Weights of a small GPT-style language model, trained from scratch on English Wikipedia.
Size: 9 layers, width 384, 6 heads of 96, MLP 1024 SwiGLU, 29.7M parameters.
Training: 725M tokens, 5530 steps.
MLP neurons of a small language model. Each row is named by its layer, matrix (gate and up: input weights) and neuron, and shows model dimensions 0-95. Each number is 128 + 32 x the weight over its row's rms, rounded and kept within 0 to 255. Numbers have three digits each. A neuron's up and down rows have the sign that makes its largest values positive.
Before each neuron's rows, "fires on" lists the tokens most often at its 100 highest values on Wikipedia text that the model never trained on. A number after a token or word is its count.

fires on: "," 37, " years" 6, " following" 5, " during" 4, " outside" 4
L3.gate19:119127089151121099115142080101125153131137147153122169129116136153114150148115115108162114109101108128074058203080138159155121125146087187093133167181105118108202161116187124099153121176137112139159081142151138076118101101114113143049120137129095115150134099165042153144106193110127123140
L3.up19:136118183150141099165084159034163074115086135125123129117096126138116113081119088109100186125136141135133133063116168129086104107103132129091146162113137129093117128101156118166115186066191107151089161121117085153120151125112127130165152161143168115104100166124075093088153103086149145151

fires on: ".\n\n" 44, "—" 13, "\n\n" 12, "==\n" 7, ")." 6, ".\n" 5
L3.gate868:133105083121134139086109103082152134176152150067100110080092121148126119112079169118100138104096109094095107137132139142092117109145100125092114131155092095114155116148135080115111144152157191146107180157123112138119116156121113093038056117100143133173116133124091121166184116096041145125
L3.up868:183060129096081086128154074091114104143120158121155155121059163135120071113158079141179125171073124145126142144144152086199109110203101103159081069140114122132119147097136165088101118076098184108112056136154118092110154131075088137125101154151071218163100153073163149135140131130179154153

fires on: ";" 46, " attempt" 5, " party" 4
L3.gate398:132095118112156141116120087065124128145165137141133141126102155146106150120151130069135122132130084090121138158123169143196118162090046161115112107137124127107139085073164178130052150149130172157154151125168125100159091114114121131140108165168237175114136091107176084141131127140105152123
L3.up398:152148075111112057120136091128134108121111131177195103116094129080112199088109110111142094133124095118126115138102086112188127175101064145127105088132148114147121100065137128127051082125137097211136119137127129098159120117151141149144098121168188086145112138118164118151167152143164081062

fires on: "20" 48, "19" 16, "21" 12, "23" 7
L3.gate22:087130098163121148174104119145130131174130165083161148127202142078147130098104123149138144135134100117141145117179123144118093091133167122120138174196158175174123195097159095137115100115105157087165220121150120095070105125093112114109106124180130134140128119137107108143139074143112021089
L3.up22:146080089115124102136161139140145175123122138135061165110117154142061104094158177105080137063143071131142155142107133155134145162149116143148153084137150099109115091128141095123158114156147109160073134106202137138139189135095125105150154136116123114104099160142107184110148128086093149172

fires on: "\n\n" 30, " (#" 13, "\n" 11, ")\n\n" 10, " directed" 4, ".\n\n" 4
L3.gate439:123085070139156082135145097141139165170097130127100127121192153146108160131097143127160099111149131125153102152146111134125123133108127165053104098183113115104156165114196127101122173147143118158096167128020174091099138104116107179052149173216129145147187113143116125130141141184104067142
L3.up439:201107137124078143063105122041063182112085135117098115178115126125159099091120160154135129174133119165083124133100126118127161165162112090135105123091134076134147149097179157150134179091202169132128097208093119107121201147151151093156121170117111147097091152101128208092133095124192159100

fires on: "S" 22, "B" 21, "C" 19, "M" 15, "V" 7, "\"" 5
L4.gate655:075125189110136075107141094111195139190154156147146115154154170119038097112111128116171119087139154099063081145132154111137144115143151092111172128148142193174135160161141119094131182145152077134115176174136160144110163123159111131151180099072129175144124107069124140124152161147132128170
L4.up655:134176149132063069123061135047144142141175231144138161070162123128065140060121138141110167062121127083149153149180133137155097086124146152084174114084076117113092149088145078100143108126138115052154136131148151156138164154140141170181101148090182130104095123217106186078134175113145174190

fires on: " " 26, " +" 17, " −" 12, "18" 6
L3.gate734:168155096147183147113166116126105138168132118137137129122099085146150095112182136124218201181157145117200132127144133116117147133164120059135128078148151147192079065108108083087088175142128096067120087195177090156112121116063119136119106071170115094152156128115129155145137156149103106128
L3.up734:137121162175129147085144129098114111157144141118157123111172087167101119135148180084147127160138125173169143168153132142160091156085127125143150096121095182071131132128109155184120120151110157105117089166146144099122148168102137098131104106144154107111096148167179193097127178125187123067

fires on: "0" 22, "00" 14, "5" 9, "2" 7, " Category" 7, "6" 6
L3.gate837:107122130155143119098182152113149197153128150147096122172142149125080182089110141110078083129120104133140131032136163159116125137138168114159063086183083148169186119168146082091117076137183123125118158165100134113152079161106118202142178111119177141180179140158114105141138114129122158153
L3.up837:054134148106113109094168116125145127098081088168068148143122136093123148141111198118118100136143157138111160133165143105163199148119138138178095101096125104101142144096108161108110123140115174101141102116182169101156100153180182096163095146115088139134111137158124153081146077170082159114

fires on: "==" 56, "===" 15, ".\n\n" 13
L4.gate247:093049086153117082189109072192196123175176114141113128146114130097164121104121121148097099191125105218112105133085164112093122103100115200093091155166176133123106164139149149090118108099168159210104100164109120145153103152129156145134162105134181158081145102079089103148128150146145096115
L4.up247:095119127098143119048088154052145180086075122116172153131088208115141092127172167098166132120151084137116053061135136143078108141140100138175112123150161118098060131147142079139120139106114086142123140076084094149107134116100147199173163168108167145096156124104188194090150104138127141097

fires on: "0" 32, "+" 23, " against" 7, "1" 6, "3" 5
L3.gate896:144142121105130130086159100088106064155083100098094175107081079110123157174103096138145137125091178192158145128132121117096149155140123161119122151082172119116096163147159131162073118149084097155137118135095179183141099109132064092101146116104095124125163134132161162123096107144106150118
L3.up896:136124148149106087110156120134135159130097162111103122117022075122128109083133112143166158104087134125123161112073145141118122111132062167129138119118107142127138134144143134111154141136134218181098084120150151142077206117082100111085149100118136179060179163131100191146140115114187156110

fires on: " It" 48, " it" 14, "," 13, " I" 5, " he" 5
L3.gate505:087137102125115111184098098159147141137146082122133143163167114100142118167196120102096132143154110202129107126137116139116083140113116138062117201198151142156168119091135078160173153146142107155224129108120089158107165091151121161120197047111101059175104106099119113169122131160134146136
L3.up505:140129139172130151138077119190113163133211090057170187137098130103140156133179131127154124122119106136105166208190104144133174174110120157162155105118158100117154167118097130136073154146085116108161120134138172101113067151162125150082159076095113120091145058119113110174174130123149144094

fires on: "21" 16, "22" 13, "19" 7, "53" 6, "18" 5, "56" 4
L3.gate930:106138122100139211150139083136199095127146183160128144110139157136146159077143088088135134166138149098079134206137213161126131097125153141122116133144061133135195118134130118106159158153130121112145127152192103134157122116110095094113066077086121132030118153151091131121164148124126179125
L3.up930:082154083092122103129019128127116107118071112109159118164102170126091115135130187165152090097155144140150142115122109084130085090109092117128198100137116163112131100119142165096158127078173122152109148175042144135116108186084124112079067127151119185054104183091155108104089145165156099078

fires on: " time" 19, " following" 14, "01" 5, " year" 5, ";" 5, " years" 4
L3.gate934:163091062124112095173155096099153137127123160166170051139126109123136220098139111089117122112101083103113167116111165117098159076129131170108157141157095123185134194083136085125156120099084126143119126097081081140148121093127120123089066133120113149125144120122079114167101141107084114131
L3.up934:136130145138159039131181070092187207146136187134167153091098106111101183067096124127129085120192127101133162068129173091081126113121117144126090111125087122121140127138148107128109134064123154152062118097148163129110111135159162114066138136153205161157157084125152150107141098127121173124

fires on: " |" 49, ":" 40, "r" 6
L4.gate260:106075123063185077087177147122154075166087182131124169107193113114079084113091135151091109143132162101124072129161135163122099159109130128147096170146062141109158104074141125109081098120134127110069132109132100107137096184133152089096142195129097081076097125110129102069183172132109112151
L4.up260:144122144084164133137172057163118199137161111114209146119110175119081170163124115154101147128131162097185155115122154136124148190146124119128080153079136118180116144178103120123104100136173064121080110163114122154159087184115100071212139121163132108083204162123146118066051077185122126145

fires on: " (" 24, " early" 9, "19" 9, " –" 8, "10" 8
L3.gate564:161184170136116086122121141117094115120112171109126151122119134152119095118176115156090115211145118132096132131131128137142144136119046156100134071153079134143170137141161125126082154131118168132124155095125161103175124106124116207092151162145091108107140137130109126083078145170179110129
L3.up564:196143099141079101116093208146134154097127149126141133121136091068152100113039147161182134202142145154080096109115123138121047139155086116170167094111125114125131186177107165126144185146169114107150133114094114128151126162095107159089180137112119147104152156110097116066140107066153165153

fires on: "2" 23, "3" 14, ".\n\n" 14, "1" 11, "0" 10, "6" 7
L4.gate435:089084157132126141139062136131139105150110119144153133143073147177179065076105069135095137132157118197069102148108161100133128136145050128162071130136176101124126108064149126102186117160101128083124210174126107120043121085097141188139145092112100149071118121081104166162129123088123155154
L4.up435:148177166081121071083148110118111158079120102191107228153121150120169068112137128201099131122090120165151144101074105115174132103111108112099055205100136146105109087092152103075108117177124097128112126178083166110123126118186127151123082151071112153119126134117079147124096090125052135127

fires on: "1" 65, "2" 17, "3" 12, "4" 6
L3.gate630:143159161183210159147171087074120145238142183154106120081114097084047162126080122104099136121175141139163141122104192145155108043154140168135159107145066151130121146103147146146178136099143146097152177102138117114088105088177054117123140110105147159130128107134147162096072109135144141087
L3.up630:112152123133161119118108138159145120124147200147088128163205112153083137113151096118109148088076108101100119177130134172163143128127139133192087075162118162155075104148112160160109111146133162144156120155102167142124101191122087064167140151116145166170113100138122138111154068113091096131

fires on: " on" 29, ":" 27, "97" 12, "," 6
L4.gate940:137167117131144141133060149146163156099136141122143167106200081153080169157099140107105105153099111128153160207089187190088087154202136124144112078071067126064140115142125140109130122123104165091087090156137111137106094216172166145118115158110154149089146139157139112139164158110136186136
L4.up940:190164137115157136116147115148117185051176125124181165101149133111115193177133132143127172094099174120171154190129156143106092184153156109096075159139137196143103151115097193135146100164072118097120094162163157074204127178149144156151138161124178099119163150156123129101106123159140134200

fires on: "." 100
L4.gate331:196123137103123169138057124134114118136139144051155123104104090142144083136099115131145095095112098160095162108018156089113120147126143130150118113136187070121156136108162091092090171090147151186084158108138022177156152101117154148175159112125111152124149092178159158139105159084096101116
L4.up331:114136168117134102115054185081165125123128142096107142115161127109144123109125119133155178131099134139131087140154164131204139128155122102098131135123176108148137113158098141101125121120101228131165155178137123164132116147105134087131055112161100137137075121092080163145159119070144151145

fires on: " de" 19, " y" 10, " hold" 7, "33" 6, " Friend" 5, " du" 5
L3.gate803:121116089097090163143137111107163142077101129137121133076126080113112094141113157092142153154107162172167143143144161167140179131136158122121181108127103183107181143126145132121138093122154198084093091137162123166161078081122142084131132118140077083177132173148104101098116113135134178172
L3.up803:129170120130119047086160108125138096108132141110151151074130117165100074191145184071156106186160147130172163171182137121113072100100143124178130052098121133087115151135139109122110156119181132163169133127069124118081169111165120122107090143178147179129075124148113143142125137107104141085

fires on: ":" 81, "97" 12, " Title" 6
L3.gate340:113101076104206088144121079120092169118094140150148211144154099129109195110158115113095161133102106128138167195136143168157166136105151132082092090127068153150092126116150123114094076152156087046090141176116131086135121151138136125137147214133100091111158163123150128161139131149102132145
L3.up340:156148118109136028054116120134110120068123144126185176116194134152181176116129113144205175140114146146108060156123120180138102128089085085130093136122148166105186125149120139138107147118112119063142103127141103096151110138146152150099126158095044134161075089137111159138167147101090140155

fires on: "2" 30, "1" 30, "6" 8, "4" 6
L3.gate495:154142197143104155141132157149072133138134146178144129102115170116118131153130162140127167078180186083127142100143126162176143125169077154169085102118113122096144130150172105086120130098078120162131089121137141124141092193142147161109177145132082059108180116143129171157177126128180132118
L3.up495:170130126129041149164183112119160116127151070229124051183074156097148127113173116132136128154167111086049155098150122073096140103144119160158128104173155160094100165153150114159222211105050128120119107115105093102155145086137113141145145152118121057112132151157157110170160046123186109163

fires on: ";" 44, ")," 15, ")" 10, "." 9, " ;" 6
L3.gate748:146176136141179123150136134149165179148143159080137092112109134126119133129139130059142064127178109128171099176168186062132101129076126118142120075103114127127096112150112133115106130158146091124136075116138127143097140117145096088120128113149198161117141043161176142165113184127119181128
L3.up748:086116041096133101130101144161134169115079130113172124123106123152107088086131123150159145143149062145075129150138128116160087111155099131150088124121118130147108089151136117110154114071134111121123084145124087092062076163116125093148117149076164110151137122090153185151134218096100184157

fires on: "|" 49, "-" 7, "20" 7, "am" 4, " |" 4
L3.gate40:134089164117169109127117083082122200151164174092190227125101100175116094162084158123080130159080102145149134144140137209130085112127146177092172119139084111088140113086168097085110124160087114119143160132150172095143150179194150041112154168195157118198152157147075162101135111172131155129
L3.up40:160113125071161101133145169124083084160125167096107169161164108167140149119099159152103134068098098149122061135158095183118137176114126106162111107087118127103102121088119112074111135138086091149139145137130155110117190098098155108138099119108101154158122099122151133083179120160121131150

fires on: ";" 56, " |" 16, "," 15, " and" 10
L4.gate118:107124132122109139144148129137144174159090169126181128132140112151146164176123175079086072142129143104149134141164154158202130102099120106109105139180088075107208130185156080147115138159146171151167131121116121094077104103132096145087093166136170193173143088113058171160076140141105166130
L4.up118:135153082197114126158092130168126091116123137105101120067137123140136133211128127084123136144125131154104174139140138171110156133085150113084170137133136105139142162146139137166142140103093120148189157100120121196162136052131108130163100097125144121155176157181106117125155088107128117135

fires on: ";" 47, " who" 11, " and" 11, " but" 6, " ;" 4, "." 4
L4.gate848:101114097145175072134084141172185196181158138086105109131116065159092133100052169094130042097145101060104111131118161094169119114133069117147128138146089075164136131123170132060145142149154166119111155144120157145075140169172117071105155144083152140148112091134086163237124115134114176159
L4.up848:142112136126110105094139156160143140113105150058147129123164112179135125177104139126152069127101110138070114173179163167140147124127103110096073085082069104132170168157141182071132177134103180144080105133210134187086125182085142126109121166163122112093121071139081166136125133110135156172

fires on: " |" 97
L3.gate982:122121084158159139133135112136127100099138139131136102129130155141139134168117121062193073088163118156128156108087168155070150070135127177140088181161150111077130102156161167095131097095107108129165087060124102152063087080113140160013151111126093093117172161122078120131156123089076121143
L3.up982:093118088115115130159131148095117124152159131157115086118148165159121126135087127124099185144159134084136099096151135153160114111137177143134168134135137085138042150078132043127121176111039146113199151125120106157085113122132158128152107110158116132093129099095095091074108149130176168105

fires on: "," 26, " so" 18, " which" 15, " where" 7, "err" 4, " how" 4
L4.gate304:084120128172164129124100120172141072095102104065152063124128123117167179177050148100212163117158126093126138137126147164154125128139134164115137164112155126135168131144157143131130179173107073157143165149136081156100146137070095115093132107108139023203121141147062111150159161119108170097
L4.up304:158101155118165096126087137151109101164126145086168144103141128102120132185140132112114116086051161183136126114160168122083089130136145112121139215209137111146161156116130134143108093086095116156167120107148102213075111155105135216115145151090102120100131163122125180090084053087135108135

fires on: "==" 67, " =\n\n" 22, " |" 10
L3.gate613:094109126136122159091112105187116132145155123139178166161116138082183097137106130154162171162162132117120147100089175138066122153140152147137152072131141149070103089123114130148155080104137196239114105134152132167141075157143066137130168087115141152138188121124077148156144167111140140117
L3.up613:113056132130102135103102152189132146169079143095131186144156148125152100075162120183115117220162108126120109141124142163146083131058204175129151094181133159085092131168114113123131167116160149135092163128156124176123075175148140125150160122119107158113197154076101111094157150077149110133

fires on: " |" 100
L3.gate291:143096063096126106102139061175119138166070142100122170180144173132118088141123097109123102157158157173098130155067147129104092110133134151119156083133131167123130094136166149154113121115149183147117103131132096156089097160120127174111117102142153140131180130120163137189131130106177095141
L3.up291:116126166099110106114103135139164174100182154135147161116112139088112105121145176160120114156121138158088164142115128137050096072100158085091164154185155120094128115158152146059128102163135133079168080170099107175139130096138175170153101098083154136136186104104086154114095130074142125195

fires on: " (" 59, " G" 6, " y" 5
L3.gate670:143135131148132161148134148128137091176109131096138129124114127137124138173033138113138135085170115139145194054166153145078110110117129099119043115134160141168067118120126112137109183145134154125111136124100149124139064116050097133100083159136144100115172098167173087135108123056168105151
L3.up670:178159163169106118156121133098107118183135055128122094112111101157115119116135121156106083100138087105153136094126119163131162134141071097110133156128130128127152129140139132155148139220183122152050129166129117106122113170137076144132133135138092134126126116143135118158132120120204145042

fires on: "19" 35, " –" 8, " October" 8, "20" 8, " (" 4
L3.gate602:149067214117165078128099152102169169042081140119086209155182147120132137131146117124091106170124087111133152167112173105090127158191131147128120101114100111133098115164147152175077122142168104112123104085128117142072121140108168187114145132158109119129171121085115129088110066099099134110
L3.up602:143139101123114123094143155159100144129113120169121128133216147128127122105073162139091118133157133113112102100160145125168083114130137092187197085146112138109100131096138145155097138084140141131081140140094106151091101165168164163120117149138122126112192082114093123094164148145092172130

fires on: "1" 22, " $" 15, "5" 13, "19" 7, "2" 7
L3.gate695:124132132118137143127141157172131147137069152180123141092140173134080140161134092104068183178133117107139190101112149135075133114126067144144141129169090059133144152148192140151179130152109120136154128061147120141108124202158162183179137108103134146142146100113112107082159111175219157116
L3.up695:135135102086073153115180145120106098121114053207061146125168140114108182135140151119085132120160144129080116090110116133088150102097156131127112154167154147087094151153106167135181134118120117121110135133124110107122145138168112125142119130117157143142189041116086091127171052181105069130

fires on: "\n" 44, "′" 22, ")\n" 17, "°" 4, " time" 4
L3.gate57:138127155068106085177116147139093111130120121135088148101047088132114086112136081136161117096052095117120124176152200098096164203140142120143139055110139055102093113146192100123152089194142103101120134079111131144134108160164131192058121198074166167136094145103098150137116127072097128094
L3.up57:141106165114111086146143123141105176081129109126130154126034065100118084143091051130165140124094029091130114151093108072073151189144142142127143089098188060154123167123208048087175198181147075066130109077119179185088125137175142171096126130161151157167111177111131130118157108045122117100

fires on: "\n\n" 34, " =\n\n" 11, " |" 10, "res" 7, "00" 6
L3.gate387:120133135135177082083140145165168152171104110128119186172133212124095090173115135142092124119191126121145157131090203165083124120136185168145077091155099130115193113192129168100096096072120118187138113089169132180073133133168123135117168101125115121129155064085098117139162101106131149093
L3.up387:080134140154160114163138172094141096161158198184099105167146161113122150134132109158140106128095102112130159129126119141115084099134195126180164077136147118127181142127149150111126197144203139137158167135087147161109082078165137160182073127144128181093107138159139175083142150152108141110

fires on: " |" 52, " |\n" 25, " two" 7, " one" 7, ";" 5
L3.gate806:101110127099117086164146158176168134130072182148142138110172093142111130117124126091177112167133096124142140129130158129081117092142136135116144112121169146106070119122167107112133163076139186108136100146060122150120108140102193159090149103128055149097121077154173122155138135134071097188
L3.up806:148167081147170104100142121100092158097073153150123084114119124083167132165153159089111056115120161101167181143147117127164129143138182150136131072049081139137149077146128209139174106175112123163175079104172118159107147109130147109156167149099127134151124128182104152134143131169107112104

fires on: " |\n" 53, ")\n" 9, " War" 7, "um" 5, "\n" 5
L3.gate1022:176035120137138100156118157153124147129147103119201178131102129123166106097010135150215100121138139160118115106124196103097214150126140116131160148145137115127113116134179109125136131119067130122095154140109090147080092147133141179127084133167138135175170134148124167096118153124125134145
L3.up1022:144090104177123095169132141147086218183135159147120143114167111128129131136144116119112176183155132112150181112145109123099127153147144135146092065122156093132096162075144117107079129087112074106125126134127153114089136150121149139108141127128157159133126155178147172093106166105149132086

fires on: "–" 54, "19" 13, "20" 6
L3.gate789:115121145094152117140125142088096163131133078137188214145216143187107107074085152158090146128155101131104136135194113155094139149130121112163172099157118153123147164144141139148132107123080115080081106158083121086139129146116183095149159107163073091132137157086119085160161138126128067122
L3.up789:069152118116194133151133156139180133097133104085125143173125177189191098089124116136063119108098136070167105178138133131164125132126085093146126112152132106116150118118124104096063126153121041125098161115131151143155117160121138129160153141221094110223135195180141098135136105141092129179

fires on: "19" 28, "16" 17, "17" 17, "born" 11, "15" 5, "18" 5
L3.gate895:110136111174127129152085081087109090072125170161127159150138154178062110114161104120166133140132139112141097149146064095115055127135127175112141144128135111117201159135135091112085112170145100135126079167124113152103136187136123134134170130098124126116110113152078075132126138153103145107
L3.up895:086153104151112133138144044085110178150141160104165093097102139141110132125146144102137105096126131126195165101104090087114126073129118125113151045111090102166176081096153140092135111120102150135105070168121144127043125118126129175092141077144170129088152141168139167137099170144101098098

fires on: "." 69, "29" 4
L4.gate894:116106131124133068137106119094131117097122117093130093104169101120143128137144158097176127122130153154105117134091109179138131152121175142171156119083053151139182102132099074083131190083175116141119169147087126089128118196113069141114092177115130124092129091164108099134093163068136128134
L4.up894:095076090068202123129073130121170088074099177107160169116201149126156115138066149158177146145157104116107095161162135142138139088190070145111140077098132114106077156147093111086137176135113193137105141173104134153131146088118152139109094177116151150058157129097133143120122156118129110095

fires on: ":" 77, " of" 4
L4.gate269:143070122130207098142112115127189130132127179148162141109166158125137173114089137118131129162138093134149119172125140161172139130185142137151058127096082095120197123098112106166144145093177130073123102160132118134134117151139162098157096159207094076177121112164048125160161179123107137146
L4.up269:120122179123155147100156057098080138117155201102163149074127066143174133162154120145138095189165140121113193133163197126133117111106167118103097149091071135137072123124132140120183135101111189121119124153095101107140129203086124095132127145120093096138127099109139192110143093164000188115

fires on: " de" 36, " y" 9, "'" 7, " et" 6, " –" 6, "u" 5
L3.gate87:176178081163126195130138159116145109131129173139080144117091066188094100152076163090129127073114157091164134173141111174149078113167108148114166055129095063130224110138108135051138130147140184184186153122121134111119074188116124086089103195129144105127151104131114097145037108178158130083
L3.up87:085081092098130076076116146138180159133134131133140145125104120101128151145060103134092081146176195126155118118152163139119085124083149122105139080089154107127138103123079127146120143115137102104141130171082135161089122129178141087108089132128115143182119083173102175084105133132047147098

fires on: "." 74, ")." 12, ".\"" 5, "\"." 4
L3.gate956:104162097102153146113107142111154135123145144119097126077153125131148097127112153088114052170141065100123145167144131104190137156121111152167148112148152200131125120148153089142128165172178222090115165119159046151096150131138138192167162088134113157158040185115136191128163126070080179164
L3.up956:112108113086105075128080082061114080107122138119101096162135130124108128118161105119138087189095114149104095095135109087130083065215075143144133122102139158130092103105120131112136105142165144130130039147136118132094141123123149131145067102109146172111151132093082176138163169099126133141

fires on: "5" 18, "6" 15, "8" 15, "7" 14, "4" 10
L3.gate49:120172090193157127113120115112148121168106181179151140162148125143125121089087120099114118111161129108170149173095180191120136116106130121021147134092087118159132161133142099108150084137115109147090106151126120102153091089189124061130150133131158092114152095082111083143089127156089161145
L3.up49:172153111162144105124128147131116090155138113152086117176139132142104126108056103133091048144156137131140152162090049098087113120156113112130155071059082156097131149131120162140097081094099158118119139114151188128109116107162170056100122140049130141126160115105185130080191098112087189108

fires on: ")" 42, "00" 8, " (" 8
L3.gate848:152171142158178122095127132079206078107161149125156118126086087175135157145090143078076140108109193165163171153129094168118114105117086132094121163086080101196102081179113131123165113081196102110153106093161117144179090149139095071078190140151128128139137151130120114146091167117148114117
L3.up848:141127174154203122052139134111133099168142077123083172068083136155087148119090159152064132116057160175131113075095175140158129152140088173105091137203058132141171133126141112168104111136152102175103060108145109111164047165146078111143113110162155120113112096207165113125128107127151104127

fires on: "er" 19, "ist" 14, "or" 10, "ant" 5, " manager" 4
L4.gate928:095164137106130168145138131150134102165131128080112112131110120122141152143155129122078125190128089103151163156094148135104136153153144089153085137135093162168191127139155119122172135121101144137131190201113160107138145091120119181114116127130174126101095105161089171102154153154081125087
L4.up928:142151134117126097151151185163102094184195190081121147137112112123115107143096154105113094119193139037143078194104147106162135150170109132094179148132109117135194173123127102051150076162115140211169125119128139091107119132120183131157062094107165179137112126168147133056106194088169139132

fires on: "1" 18, "3" 14, "5" 11, "4" 8, "01" 7, "2" 5
L3.gate254:110086111125198174172154078174141089155141104157152158107103129130147185179107136157142117099091120196107131056149130097142075141131116134137142161136118093076110113149190096136116174108101151119071088136091142134137098150097106102107112117111066144098121134155119171145177123121117081135
L3.up254:121167134139135149084162136120156110157106156169108082169143154110088120102155147133104100155131106148129162151166118104138113058126120134129118137103127111072140153102119119086182147073146163099058133150118130097090142153123116101135077153112128065117104072082112106091129105206149131134

fires on: " -" 27, " −" 25, " –" 20, " +" 7, "+" 5
L3.gate125:171169123173113198139113055131085098141140233161138178164131161150117100141112165100158150155131155110119173122110145165157117113134139158126087081050153082148152099122153132178161149134116116181122119118119122133155164078094096127121141116172129156142117095119121123131144125131117143103
L3.up125:149147182090178095075090162093117085158134080083119125091179164099139141115168108150141143129143112141106166165095138172162087172103145115202190148154084176122125103153105195188135077162138158107114092237112128121163063107157138150107131152091160091103146183142171104149215101137142098117

fires on: ";" 44, " and" 13, " –" 11, "," 7, " or" 5, " |\n" 5
L3.gate212:100149120134117116189106137154115182097086173115128105146165115174138126129112161084165085091148105156120107110159134120082103128142186144114054127159088132112131073186137124124112114135133139180137116129075088142164070130131123133085105167149142113180134118137076114176103123147092191126
L3.up212:170152116223105134136129117142083138054076150122074081156123150188137127159160104124177151060171117094131202065117142137135121154083142136148093133086114182171115193127135230136152152101118112196139084119061113159105128112039096111122134136165138097144171077116123089128105122124109117136

fires on: " |" 41, "|" 39, "Professional" 5
L3.gate726:177155119105141124203166113214166123134179164121146147128180167144151100173108142116183111126141120165104146073110169139097084136089162149137135163151111172091146129126148137107068120136143195141155120131119118131083114131146145149049138054171085163120129171039120054113099109133168119139
L3.up726:134094138116161125109113119101135125092152071147103136126141121125137140059121163127160140170180141097128111131073169117128096108108124183158135117120151078172165176115110145156114110099140115142124123105109057147162135153161170083160103094155093051129090131110123083147098079105149110135

fires on: "," 15, "==\n" 13, ".\n\n" 12, "." 5, " he" 5, " this" 5
L4.gate991:107145142186208142133122103122126100207124132110164114134034117118106121122091129135099060082137114163161143143169127113108091160132086125110131097137097079118114116101157106090201146120115157148099125133092137106074081114084087161090156108112103112145154132109158120123111073212124123068
L4.up991:118080121199153138130218075135125114153116138073182134111134124110152105089110125147175144136136054166141143142118083125114107168089055161095110153084201103169079092159128171117109189155126174123126092162145170102112076157088110117148164133112055109221137084089101087171135110132151114083

fires on: "0" 23, " |" 15, " Apps" 11, "4" 9, "2" 5, "9" 4
L3.gate232:126114106178112202134162104160077095120094171149117105131097121122092121145107155162163091081106132138109137121106162079189151101082149189134139080109164124191164114163135058075136172101132139091109136131109118155105117105093114123152112149111136138077124119189137106116128122203140115141
L3.up232:108098112121153102118080127101156133124097176084154197164132163163149051177215134105090148083139094112186162192070125153147125088133141146088093111099162140112085119113164100057116095149125097130152129118125153105120150056093102134066101181102136154077154085124141133155092123111085077235

fires on: " which" 41, ";" 21, " well" 10, "," 8, " that" 7
L4.gate914:120142093132115130099073149098107123136168122101077157122120108098188185135116131092146123098100148120099135152109108175176091093195114153093086142134071118126150145159135090116150172090133111107185139102162067107150068112125056062079128147123078090178117140122117111196111150103136166156
L4.up914:051122122139151110141127037145142129114114142121093113164121144128153139145176160103151114082113115147138089127127072161157157149129107112151177134200129103147177113110131143114111114120096128146120110132142126107087137119162140162132175121128097142174145142119122129157159138116106105134

fires on: "0" 21, "1" 11, "em" 7, " League" 7, " produced" 5, "mann" 4
L3.gate460:156085136094173144098180050172160113145087136135143133088099125149121112124130157130068109112146123207129168082105141143089119069111150132109137101097098073117099102151139178108137146170137101077109106118169153171181104081127104081140146182161143076155105119169157122131107139118153145174
L3.up460:108124079119149123045116149137155100147137191199101075143076147082074160129155124144115136165061104140083144133065104115097099122192091117123158138090081104192167118127142114115119192094080127133152107155139148114140145083139112088107156072132115073106119131166117100105131105117139180165

fires on: "0" 33, "2" 15, "4" 13, "3" 11, "5" 10
L3.gate905:135142175181181100129171120085175140211121162167115189146192157135111169124092140135185163133195141092151193122120152159121132080103147144140044131182098120157128154118119145088147041101134151104125170153063130120124093107153096163105231098138160058153132128098139100131104112131124157166
L3.up905:133138199161116122100168148046090117132135087197024141144100140137201175133147164088130148112134186126140097125073139154109134153128148159165103078134111164152123155127050197092118115160124148116106181126107138121142127100151135103117109142051197141130145108138170126093186018139135192120

fires on: ":" 35, "." 12, ";" 11, " (" 9, "—" 7, " –" 6
L4.gate985:148082069041161135120119163162170098170116191054183133155133159196094113098134139100105129197164121145109108206111171131125134168144093132048113082102105175190121161074112116161129118107153119107124092156137099150139130167087121137110122171116111145129117090133102121111130140132157182166
L4.up985:135088110067155115088170162105166168151123107087126102081127126194143115113116126121119126204154116151081108122102123095134147175123080137119112160110173128125123140099114132125115164141149150140101120112093093149133116105132131161086134113116152140103079132107156134155115110117117185126

fires on: " She" 42, " she" 28, "He" 9, "She" 5, " It" 4, "re" 4
L3.gate513:097084075110149066138141131093141077091123057063125164166114122160174099065114134141114102088134098146141191180149115168110158093130070103101115125076174132176143120111131125120172121164101141123149109157169045104158090119096139139187134117164114147127113097130138069127131094116169086127
L3.up513:096145111093099098194094114104177145130132145101089063117134093191110184139112071162193148087155146055142077086106126133148136144184068140070149161115116128123200109107110168183106094154146132093210177153112128163120119115140120140119157189163111105154108110138142149132117112142081149106